config.toml
num_hidden_layers = 13
qk_norm = true
init = "uniform"
optimizer = "muon_variant"
MLP neurons of a small language model. Each row is named by its layer, matrix (down: output weights) and neuron, and shows model dimensions 480-543. Each number is 200 + 40 x the weight over its row's rms, rounded and kept within 0 to 999. A neuron's up and down rows have the sign that makes its largest values positive.
A block is one neuron, or neurons of one layer that tend to fire together. Before each block is what it responds to, as a language model described it from the Wikipedia text at the highest values.

Responds to: First word pieces of capitalized names, acronyms and symbols, often a lone R or M, e.g. Rab(enhaupt), Marin(i), M(BC), R(NH2).
L3.down546,111,178,179,198,165,187,197,171,166,217,159,233,208,175,189,182,301,270,168,226,167,206,151,188,237,297,209,119,155,193,225,189,226,150,147,198,185,184,238,187,125,154,228,243,233,201,234,165,216,181,221,99,187,222,204,211,167,177,228,125,185,246,65,181

Responds to: Mostly a word-initial capital M beginning abbreviations or names (Ms., M.B.A., M1, Maternal), plus Washington before D.C. and States after United.
L9.down876,205,261,175,206,290,238,187,165,180,203,177,130,150,183,214,201,190,238,173,154,191,201,174,112,242,201,233,230,225,226,230,251,217,195,164,213,208,285,210,199,285,225,136,188,218,202,190,155,188,236,170,210,212,136,166,129,205,155,199,124,195,197,198,165
L9.down965,228,247,147,201,203,222,264,230,271,160,183,179,146,211,228,202,181,245,212,256,190,190,201,214,262,186,174,198,127,271,169,267,163,177,233,141,112,216,237,157,217,182,200,224,204,168,132,221,131,196,180,222,155,200,221,181,204,230,170,238,198,275,165,146
L9.down1065,180,210,237,251,134,161,198,215,201,204,181,188,168,178,217,191,206,253,208,204,130,150,177,213,148,193,258,200,186,245,161,202,216,200,245,250,184,178,154,239,250,132,153,192,233,287,224,229,231,244,243,173,58,162,169,187,242,163,170,190,157,228,177,206
L9.down1273,134,207,180,238,227,122,186,183,188,179,159,216,169,138,201,206,225,213,134,275,196,218,189,179,202,180,205,160,178,159,148,266,195,143,204,253,231,240,233,294,176,209,159,159,169,248,157,272,235,149,290,144,186,135,189,199,169,197,116,192,288,282,232,235

Responds to: Fires on the newline right after a wiki section heading such as ==History== or ==Geography==, and sometimes on a paragraph-break newline.
L8.down64,245,246,205,245,170,316,181,217,113,171,169,109,212,206,202,198,183,207,242,213,170,195,209,198,255,235,214,227,263,218,219,273,221,147,137,174,205,245,196,235,192,193,195,211,231,235,233,138,113,137,219,197,209,130,219,213,210,171,159,163,191,217,181,252
L8.down209,159,216,148,244,213,163,159,150,193,137,183,231,189,202,273,170,247,237,150,251,172,188,198,227,180,201,206,194,166,214,160,193,231,246,175,174,277,157,186,207,103,248,161,202,171,239,105,239,151,200,224,215,150,239,215,162,180,248,169,191,233,226,220,166
L8.down366,193,204,217,193,218,207,206,154,231,217,194,190,245,202,265,160,189,198,203,246,200,277,261,207,208,206,242,282,173,187,202,174,174,146,172,170,242,157,337,245,188,197,194,132,230,190,161,192,210,228,120,194,171,150,178,196,196,148,240,279,186,210,173,160
L8.down434,192,181,235,202,119,131,217,156,172,244,226,166,124,198,219,175,145,162,248,242,128,160,190,209,192,141,115,155,244,215,156,231,199,155,107,175,236,234,217,126,197,244,120,176,173,211,194,179,204,197,229,144,130,216,155,240,187,176,261,166,199,107,200,221
L8.down436,129,210,201,244,249,155,152,173,265,162,211,266,187,185,189,189,197,128,259,258,176,225,205,185,209,244,260,181,257,150,123,165,190,200,186,180,180,189,198,222,233,149,169,132,216,187,240,215,209,224,250,254,162,171,145,209,240,233,204,180,226,250,210,171
L8.down458,198,171,192,277,155,214,183,212,216,177,281,143,245,221,218,144,223,256,79,187,245,185,210,185,220,199,139,208,238,211,223,216,161,174,141,244,198,157,175,188,188,149,211,258,200,157,223,194,219,216,165,143,195,190,221,192,215,199,193,152,227,186,184,222
L8.down471,176,189,249,239,250,224,142,160,219,205,190,244,235,192,261,200,171,196,175,193,170,232,196,171,154,178,145,234,193,154,170,215,215,198,218,211,259,106,190,224,176,176,187,190,258,151,183,214,222,202,177,177,206,152,229,201,168,237,255,185,234,150,224,211
L8.down758,194,204,233,155,230,218,204,160,195,194,234,254,224,234,223,145,191,242,143,213,172,205,218,197,174,263,191,268,217,226,258,225,160,226,227,259,159,156,229,214,214,207,221,225,212,182,243,253,221,175,189,200,199,142,200,167,189,138,243,163,239,174,203,207
L8.down789,166,188,205,152,224,195,230,215,214,236,181,203,220,197,105,196,163,198,224,163,185,203,190,170,172,181,190,154,221,245,221,147,214,144,167,192,213,205,225,255,219,216,162,225,210,159,206,173,198,154,224,196,213,135,173,151,183,223,246,148,234,189,241,247
L8.down940,250,254,273,139,191,186,245,154,209,151,189,143,212,165,190,172,154,141,168,179,229,177,190,196,238,229,206,143,229,219,107,187,224,217,319,97,229,198,191,177,217,226,154,230,118,290,164,181,203,203,159,178,308,228,181,197,285,171,230,147,166,228,224,113
L8.down1014,207,227,236,240,199,232,225,249,202,285,150,229,179,190,211,192,190,186,223,220,173,205,162,138,183,162,188,153,206,295,186,177,186,214,191,165,232,205,220,168,206,205,203,162,102,126,240,243,120,182,149,216,181,232,167,190,226,185,199,155,211,208,123,123
L8.down1057,179,231,145,288,215,203,291,252,164,183,268,233,192,200,215,192,191,229,193,212,159,207,199,190,155,226,177,168,193,156,192,182,143,217,210,215,192,185,209,163,228,196,119,134,206,145,258,190,169,217,211,205,280,213,182,222,182,197,153,134,150,179,208,216
L8.down1114,252,207,199,146,175,161,257,231,219,231,223,189,186,209,209,202,151,201,200,274,155,265,225,221,203,171,199,189,225,250,193,211,193,203,165,141,159,206,306,171,238,218,194,200,243,275,201,196,251,127,190,198,246,229,198,218,184,209,192,315,281,180,279,159
L8.down1225,171,249,176,232,211,200,229,212,167,190,188,194,199,222,166,165,128,213,191,298,254,154,190,209,179,240,168,207,173,236,205,218,237,213,217,206,246,230,128,203,206,193,213,149,251,242,154,206,207,212,352,222,160,214,202,185,180,181,185,183,280,238,196,159
L8.down1231,195,233,136,181,240,232,307,246,245,164,160,207,274,271,277,216,182,160,268,158,225,181,228,245,156,204,167,186,209,230,183,175,199,241,246,249,159,122,168,194,239,261,178,132,249,217,222,225,141,183,182,262,181,210,160,137,180,172,164,223,223,241,244,278
L8.down1293,104,237,191,200,157,171,317,223,147,199,224,199,188,124,176,172,203,160,176,211,235,186,237,194,179,120,224,120,213,185,259,182,164,217,164,186,272,168,163,228,213,214,155,183,227,221,185,213,251,244,211,141,224,128,217,212,225,190,210,199,236,169,215,167

Responds to: Single capital letters or short word-starts opening a split proper noun, usually foreign names in tables or lists, e.g. R(ādulescu), M(ST), La(uro).
L8.down130,179,175,208,195,195,240,246,169,211,211,220,200,247,239,209,191,247,173,162,134,145,155,205,182,157,188,237,226,221,201,158,121,245,203,185,216,232,174,226,209,225,233,214,205,262,217,257,151,233,234,187,178,256,255,180,225,187,230,259,135,170,268,219,202
L8.down137,221,189,285,184,152,205,149,172,186,174,214,192,196,196,224,198,141,183,208,286,151,225,202,238,184,264,230,216,221,277,263,154,318,213,264,260,171,137,181,168,208,184,209,217,188,240,204,195,197,207,267,150,300,235,245,150,243,169,179,187,163,154,175,223
L8.down181,219,209,204,323,190,106,133,144,148,102,229,218,253,193,285,192,197,179,203,233,198,258,178,244,239,220,209,338,165,205,214,274,180,229,260,207,223,179,184,239,249,345,275,190,253,222,214,149,213,169,190,265,180,184,153,191,169,187,253,238,231,197,172,192
L8.down330,172,195,212,200,217,188,182,310,234,214,210,206,106,187,190,184,278,155,185,247,117,192,191,210,230,174,233,232,149,188,195,203,233,198,192,192,214,196,233,232,252,220,241,189,242,162,167,195,227,223,239,225,260,212,203,214,168,201,216,258,192,145,205,212
L8.down440,220,137,203,211,254,157,211,252,184,247,253,237,179,215,216,203,248,206,164,164,178,130,153,262,179,244,255,274,178,228,207,174,135,263,174,138,192,171,172,181,194,172,205,200,163,207,219,178,209,249,183,237,107,126,206,210,211,200,175,215,189,195,169,202
L8.down552,210,271,225,180,231,194,264,199,286,143,186,159,173,227,185,135,214,167,224,195,241,167,193,224,160,188,250,206,167,254,210,147,254,169,233,195,152,193,157,214,241,169,161,228,228,215,160,164,201,130,160,259,140,232,180,211,186,180,174,163,164,184,235,268
L8.down567,171,245,180,229,198,138,253,161,170,179,165,208,253,189,281,246,182,185,131,201,176,168,201,187,235,137,259,149,204,210,179,151,245,226,218,176,218,207,252,237,147,139,185,153,195,231,172,181,252,273,150,156,288,188,164,160,219,251,149,244,201,190,189,167
L8.down654,245,200,196,188,220,135,203,195,205,196,207,202,242,194,195,201,152,208,187,184,236,234,243,133,207,261,218,163,265,215,231,172,132,192,141,169,202,169,196,194,228,167,168,163,264,223,195,163,202,236,148,199,159,193,184,247,260,218,188,199,214,247,204,200
L8.down707,230,136,176,244,255,189,142,131,181,150,178,199,257,203,170,217,259,209,189,157,210,248,238,137,219,254,182,194,263,235,238,142,185,164,149,211,266,195,215,186,173,230,131,183,232,193,257,125,220,171,281,194,195,218,200,189,202,251,245,172,230,134,123,194
L8.down780,214,202,167,152,165,195,190,190,158,203,179,221,180,210,203,207,193,199,206,266,159,247,180,247,151,153,265,205,200,229,204,164,207,227,191,220,202,228,176,144,213,179,279,172,143,186,229,277,257,216,321,172,186,147,185,218,207,179,160,194,149,241,79,162
L8.down849,184,94,193,144,257,183,195,249,227,149,209,195,215,183,202,212,288,168,245,222,205,170,198,180,231,154,208,211,259,224,165,208,176,166,188,220,95,243,193,190,219,184,258,191,285,285,226,254,313,168,209,255,171,157,238,203,291,217,265,225,250,246,184,163
L8.down951,217,158,257,227,210,213,196,186,205,204,172,192,262,184,211,150,253,255,219,239,238,200,210,148,180,218,186,197,205,115,231,177,166,216,137,178,197,161,203,184,182,248,181,278,174,214,175,170,134,159,109,178,179,234,151,214,225,184,201,164,151,198,167,202
L8.down990,174,230,224,229,231,222,266,147,202,136,240,197,226,191,228,207,250,241,132,162,272,200,271,189,254,222,210,218,222,229,190,193,239,199,159,215,202,224,179,215,215,194,210,206,202,261,178,100,215,225,137,204,277,219,201,169,214,132,266,244,188,217,174,181
L8.down1171,189,239,250,195,230,132,249,129,109,247,242,123,223,113,176,176,171,151,153,200,228,258,226,223,54,187,147,185,183,206,233,162,189,203,209,191,180,191,173,286,214,215,265,134,205,200,195,192,300,261,215,252,123,183,149,270,177,183,149,194,190,154,265,174
L8.down1267,179,178,201,121,193,192,177,186,234,136,227,166,209,189,177,181,202,215,166,250,174,214,168,272,234,200,163,190,212,203,194,191,189,160,175,182,229,197,232,200,254,187,249,223,209,153,263,220,220,155,153,184,202,164,169,168,127,178,244,224,246,226,218,188
L8.down1271,202,206,166,162,190,202,167,181,166,272,186,143,159,261,233,192,249,265,166,210,211,209,220,175,201,164,218,196,203,158,165,228,201,264,159,236,148,255,168,212,180,222,114,204,192,203,213,197,297,207,178,205,245,162,259,195,220,167,181,185,275,266,302,183

Responds to: Words after copulas that place a subject in a group, usually one before of, as in was one of, a member of, part of.
L9.down659,266,255,245,203,191,295,188,235,197,204,277,134,168,147,169,203,278,240,178,281,171,249,173,212,133,235,193,184,208,197,242,213,211,247,189,186,179,186,151,187,166,176,179,214,170,202,223,222,223,182,190,230,211,264,241,200,153,195,232,169,207,164,237,121
L9.down813,221,252,200,225,107,201,192,244,194,187,219,189,226,217,261,216,220,217,304,214,225,267,148,188,141,164,173,179,180,239,263,120,164,117,149,269,227,205,181,260,186,171,191,203,201,231,258,225,197,313,218,203,221,198,149,272,180,199,189,203,186,208,170,237
L9.down1098,199,220,158,184,226,221,145,158,160,302,214,272,221,213,199,196,139,188,208,240,150,208,173,162,213,264,142,217,214,184,194,291,181,221,203,213,147,203,213,175,186,241,108,223,206,221,181,141,256,189,191,172,190,229,210,203,185,282,244,175,214,109,196,178
L9.down1116,215,186,187,175,213,238,154,155,126,178,175,190,226,236,190,181,174,212,215,146,224,312,210,190,192,223,224,197,227,208,138,260,120,218,173,216,154,203,238,194,161,185,175,170,204,176,243,85,201,218,274,247,154,162,178,226,220,187,215,206,208,176,166,190

Responds to: Words picking out one item in a series, mostly at the start of a noun phrase: "Another" opening a sentence, second, third, one, other, this, ordinal suffixes like th, rd.
L3.down416,214,259,214,195,176,250,163,203,219,199,227,149,187,255,129,154,188,208,186,170,192,166,241,82,221,216,196,244,165,139,173,189,196,175,204,266,298,150,225,205,164,230,197,201,230,244,175,304,207,235,200,150,256,265,173,246,200,231,249,202,167,177,217,235

Responds to: Linking or passive verbs like was, became, as right after a person's name or pronoun in biographies, introducing a role or honor ("was named", "became minister", "was awarded").
L9.down421,276,177,176,229,331,234,166,213,229,256,192,199,255,197,194,211,140,197,202,210,141,222,221,260,216,197,179,262,179,176,232,172,238,172,203,122,282,222,211,191,147,155,216,220,235,221,166,183,257,278,161,193,181,200,172,179,183,216,196,264,248,195,214,134
L9.down755,171,198,193,219,231,168,209,294,204,246,184,162,211,175,187,207,176,205,241,183,200,183,137,203,208,187,144,151,176,173,175,272,171,140,208,233,201,164,214,200,183,244,231,223,216,182,155,207,267,170,143,181,199,208,163,128,170,238,165,157,234,161,177,153
L9.down1037,238,209,232,237,177,203,193,177,236,153,153,222,175,133,138,187,223,160,186,254,164,219,222,203,195,226,121,238,219,234,231,153,180,133,280,208,189,184,280,210,218,207,251,193,163,189,169,173,241,165,217,102,188,197,149,139,241,161,219,228,249,139,176,225
L9.down1164,209,221,199,208,265,127,172,247,259,152,229,264,200,146,206,199,172,244,190,141,178,262,214,140,199,132,235,202,248,189,194,265,216,156,197,242,218,192,242,195,143,148,235,197,159,161,199,187,122,247,179,109,203,202,217,84,239,233,209,206,214,260,186,193

Responds to: Line breaks right after a wiki section heading or article title (== History ==, = Pebuu =), just before the body text begins.
L9.down343,224,143,156,188,221,250,167,232,194,205,173,192,208,179,185,201,172,203,206,183,180,192,163,240,209,181,180,251,196,217,181,213,172,171,238,197,214,189,192,213,161,204,212,216,190,213,183,198,180,167,251,185,209,239,247,226,208,198,197,195,190,184,161,194
L9.down396,203,179,166,174,177,227,183,196,128,221,162,113,237,211,135,191,155,245,199,182,161,224,169,167,187,286,139,258,210,157,172,257,244,196,189,167,221,194,150,222,192,200,181,206,163,226,238,202,258,244,212,180,251,222,187,197,156,173,186,202,204,165,160,290
L9.down617,173,234,214,237,178,107,214,193,161,178,186,208,213,210,262,194,144,133,212,231,223,163,241,250,153,222,156,181,185,183,270,281,150,181,218,187,206,229,207,256,178,181,132,156,146,154,243,161,152,194,255,200,244,199,180,199,209,142,239,218,168,176,228,184
L9.down1074,230,127,235,190,236,179,214,177,225,217,215,162,210,136,216,170,217,252,211,222,182,144,168,163,127,184,208,163,193,163,154,209,247,148,240,164,229,130,272,251,201,270,152,206,254,256,203,133,148,216,243,128,283,201,206,265,232,195,178,231,226,295,192,199

Responds to: Forms of "be" right after a subject pronoun or noun, often contracted after an apostrophe: 's, 're, 'm, is, was, were.
L3.down746,205,152,274,199,250,187,136,279,255,179,169,171,206,191,195,218,99,244,249,220,172,207,195,193,205,265,227,175,202,219,219,209,138,157,224,212,178,158,236,128,202,184,144,138,223,223,238,276,215,203,132,117,200,202,250,202,171,245,207,152,194,203,181,150

Responds to: Newline tokens right after a Wikipedia section heading's closing equals signs, such as ==Reception== or === Broken rails ===, where section body text begins; weakly, table-row pipes and words like there.
L3.down339,218,217,194,113,215,223,222,320,259,232,255,131,199,203,158,178,108,186,244,242,164,240,258,244,211,165,185,250,254,236,228,196,138,223,158,142,164,255,271,198,264,187,241,245,231,149,222,140,229,170,173,157,219,252,231,158,219,183,143,204,258,117,126,190

Responds to: Quantity or membership words that open a part-of-a-group phrase, especially one in "was one of", also some, many, majority, both, three.
L8.down44,245,198,161,179,116,186,190,195,159,199,158,139,135,204,224,200,276,170,250,190,240,155,230,157,226,181,230,211,182,152,169,212,197,166,151,164,203,200,178,162,227,176,169,188,175,203,152,241,141,269,147,191,185,191,184,214,177,236,250,135,245,157,204,162
L8.down78,242,221,181,198,150,217,168,216,167,214,172,220,213,188,224,170,174,167,196,169,234,286,249,253,230,195,143,296,187,216,168,207,192,166,252,182,193,129,100,254,215,161,148,167,130,156,165,183,208,169,174,203,264,176,142,193,221,200,246,157,152,158,154,207
L8.down297,244,231,193,183,140,188,167,126,172,162,194,178,131,333,186,152,186,188,231,176,180,240,221,298,227,145,185,151,193,161,159,210,249,240,119,167,225,145,160,190,236,258,187,168,272,219,175,232,211,164,97,219,250,161,201,215,180,179,185,183,216,274,280,227
L8.down358,155,145,218,224,234,170,270,236,110,201,222,138,193,184,268,177,155,203,250,186,187,195,213,207,191,179,272,217,160,243,186,229,181,175,206,223,224,220,244,120,185,241,247,184,160,239,133,201,144,226,200,177,229,234,119,195,174,202,204,180,259,234,249,176
L8.down517,234,229,210,166,175,194,169,168,117,276,143,196,216,192,125,235,232,221,201,266,154,259,193,177,223,221,237,287,143,322,182,221,197,162,241,234,268,187,211,212,200,172,197,141,194,290,189,230,197,214,111,222,175,196,131,161,219,207,176,194,214,161,198,178
L8.down658,178,165,219,209,149,134,190,303,196,178,164,214,170,257,223,182,177,205,280,261,182,263,308,188,195,175,175,133,225,218,227,220,188,149,157,141,200,267,131,213,194,170,226,179,245,223,186,266,269,175,266,241,145,288,200,186,165,317,179,184,238,160,149,236
L8.down788,236,196,210,152,205,196,189,203,249,222,200,170,126,233,229,133,235,166,207,239,272,284,238,173,217,173,203,208,199,205,172,141,211,172,162,155,133,140,222,223,123,167,207,208,252,241,247,195,211,159,219,241,194,184,178,184,222,232,127,200,168,183,179,234
L8.down1011,165,194,213,239,137,231,145,188,223,173,287,218,243,250,264,227,218,234,255,187,203,200,209,149,281,256,199,213,230,140,196,298,181,200,199,217,207,142,271,218,175,139,139,205,209,195,229,158,203,231,196,119,230,225,169,235,189,174,234,137,207,181,142,189
L8.down1065,182,199,198,177,161,119,194,208,173,258,207,162,224,207,216,249,189,170,200,213,204,154,212,179,274,148,213,171,217,193,123,172,223,179,231,244,215,273,163,255,165,221,104,150,150,174,229,218,182,223,151,223,196,189,156,201,163,214,166,273,196,184,202,209
L8.down1161,167,233,195,200,208,228,145,227,198,230,190,245,262,131,271,256,194,154,243,203,202,161,175,218,225,180,191,216,157,235,202,181,270,209,193,169,193,219,188,203,136,259,131,216,183,198,211,261,212,205,189,235,256,172,207,159,228,185,189,207,205,204,210,177
L8.down1168,236,214,190,227,185,165,142,200,217,251,216,169,224,245,194,245,230,203,200,155,206,193,197,256,219,162,201,154,227,190,222,195,173,195,188,218,195,134,172,148,158,219,280,153,172,202,203,198,266,183,172,306,146,196,154,206,171,97,182,217,149,271,257,252
L8.down1195,209,200,194,203,162,187,231,184,157,217,219,249,208,169,147,214,247,236,161,213,173,182,270,196,194,173,197,143,266,190,209,201,103,112,178,171,197,196,128,216,237,132,158,212,154,179,196,236,198,236,255,131,232,194,224,260,219,173,213,202,151,199,191,186
L8.down1201,171,228,202,177,189,238,165,201,275,213,125,270,153,180,185,166,228,155,178,210,133,194,220,231,152,275,208,190,234,138,158,242,171,240,183,139,221,257,293,232,208,193,209,177,222,197,198,224,228,102,187,218,176,233,91,169,213,262,201,126,198,185,171,228
L8.down1257,199,272,159,165,143,225,86,204,160,228,232,201,150,200,180,220,139,175,235,137,216,152,141,289,157,190,166,192,227,150,175,234,207,185,212,227,246,222,281,221,193,229,244,245,217,226,186,173,178,172,166,240,239,178,163,198,149,218,230,189,205,218,233,158
L8.down1262,191,177,208,155,224,187,195,167,121,164,143,223,185,214,225,161,216,216,230,218,191,208,197,197,139,238,214,148,218,151,218,175,125,218,239,139,173,216,169,250,165,235,186,180,222,120,240,166,127,159,282,187,217,178,266,262,196,217,184,204,232,253,229,185
L8.down1284,227,192,204,235,183,170,186,213,196,133,180,160,226,227,162,258,214,190,187,264,166,167,177,168,128,165,209,182,160,177,261,195,231,197,188,216,195,185,218,227,215,170,185,185,265,218,157,226,154,160,193,265,224,168,225,223,194,238,230,219,253,195,261,259

Responds to: Linking verbs and connectives right after a sentence's subject or clause, where the predicate begins, such as was, became, as, and, it, in encyclopedic biographies and histories.
L8.down5,180,260,122,107,198,133,244,224,130,178,200,252,179,232,97,202,165,243,182,232,197,250,192,179,179,212,181,261,257,290,207,209,245,204,128,189,193,192,212,171,232,200,254,107,192,198,218,270,195,161,159,72,221,194,202,200,194,159,249,214,176,276,194,150
L8.down41,170,206,159,249,303,217,148,227,204,190,269,208,237,273,162,215,281,162,96,118,163,140,207,158,210,242,125,190,286,169,206,185,180,215,223,191,146,217,142,145,138,193,212,216,200,219,150,236,127,148,152,195,194,201,202,247,198,201,205,206,90,186,204,239
L8.down77,209,222,238,216,149,135,203,139,290,176,214,231,182,190,209,187,154,207,161,155,198,176,176,176,204,165,138,188,198,167,165,215,233,329,161,193,206,189,218,199,227,125,235,212,174,124,227,150,121,160,119,174,187,223,141,212,204,230,222,226,183,213,190,251
L8.down174,188,177,196,186,259,222,182,165,204,187,258,212,179,184,210,160,191,239,212,184,203,190,170,134,236,258,186,221,185,275,177,201,177,197,246,238,186,225,221,156,261,222,191,237,225,252,169,169,163,218,190,146,184,208,238,215,104,212,251,162,183,179,183,160
L8.down318,185,168,212,187,214,202,253,173,225,176,202,242,233,178,225,139,193,169,223,193,212,307,210,237,180,164,187,137,257,214,169,156,200,243,209,220,237,174,195,215,151,189,341,178,68,167,162,199,194,276,131,250,262,201,206,207,137,232,241,187,227,182,210,206
L8.down357,115,238,196,163,186,187,200,235,246,156,176,158,221,247,202,220,209,184,233,221,155,223,187,147,199,198,238,225,186,220,215,185,231,193,185,235,208,142,204,222,235,175,199,274,161,108,135,143,117,205,172,263,172,159,205,157,193,194,214,178,190,225,193,192
L8.down418,197,173,258,193,157,157,212,164,211,139,215,199,222,206,213,140,184,187,221,176,202,207,216,157,256,212,183,157,175,234,163,233,184,187,202,287,169,237,291,228,223,187,200,226,138,196,231,177,146,229,194,133,207,145,244,213,204,210,205,163,210,157,194,216
L8.down449,184,202,141,204,342,180,181,241,189,193,178,180,198,166,184,166,160,124,229,186,249,171,231,153,210,204,248,132,228,182,234,182,115,210,198,231,234,246,167,227,160,218,171,161,234,183,162,223,174,209,148,220,215,257,178,267,158,234,191,228,215,249,190,228
L8.down470,181,214,227,242,296,207,122,271,174,142,224,171,178,288,253,153,176,202,200,165,225,181,180,194,222,208,177,223,206,184,124,185,165,225,204,196,274,150,229,175,258,179,282,223,181,193,205,171,225,242,233,167,188,217,160,194,203,180,197,162,161,206,172,194
L8.down555,213,270,192,176,187,210,193,184,223,290,204,211,199,178,281,233,234,211,211,184,189,190,191,194,222,222,208,239,188,235,208,228,177,185,173,200,232,260,131,146,246,142,108,262,198,221,186,190,215,181,255,152,196,140,232,228,172,136,247,290,193,183,190,150
L8.down821,189,228,126,125,176,248,265,203,214,136,205,185,117,217,176,200,152,181,165,183,241,184,235,166,229,176,179,169,142,190,202,312,228,194,228,148,271,242,270,163,196,249,138,185,248,169,207,246,269,240,224,211,299,191,199,200,199,198,187,234,148,200,200,215
L8.down837,116,266,247,157,128,181,209,206,179,222,220,244,140,223,192,169,219,206,162,89,184,241,262,251,196,241,243,209,319,222,151,203,177,177,211,159,219,155,159,178,160,248,251,151,189,197,199,211,219,256,177,204,205,190,221,161,162,205,182,307,202,177,193,218
L8.down1051,104,174,166,210,144,233,196,184,189,198,153,197,208,211,148,197,142,234,168,210,209,229,217,146,191,214,162,223,187,194,216,238,188,159,195,95,187,204,298,207,229,234,158,119,156,235,158,151,188,171,147,266,131,202,250,180,212,225,224,164,188,147,263,183
L8.down1106,220,144,180,244,299,242,165,230,193,157,212,208,215,221,187,223,259,157,211,184,183,186,215,238,200,256,207,93,166,198,206,207,261,198,182,210,185,148,203,241,154,145,202,256,205,200,238,200,274,169,178,178,236,272,208,197,252,179,275,193,213,166,228,110
L8.down1115,249,214,130,194,268,132,193,231,225,257,145,206,229,176,204,133,211,236,160,220,212,224,183,227,262,196,230,144,144,226,245,180,226,170,131,212,200,169,237,201,204,179,302,203,225,128,192,256,235,159,212,199,155,235,206,182,231,163,265,143,127,237,188,167
L8.down1309,234,154,191,246,213,205,233,169,228,274,133,161,191,168,112,208,187,197,199,192,218,197,282,116,214,135,139,170,210,255,251,184,160,236,153,229,199,239,110,172,201,181,229,206,213,196,267,210,205,220,240,192,182,218,233,199,205,237,232,185,177,196,206,230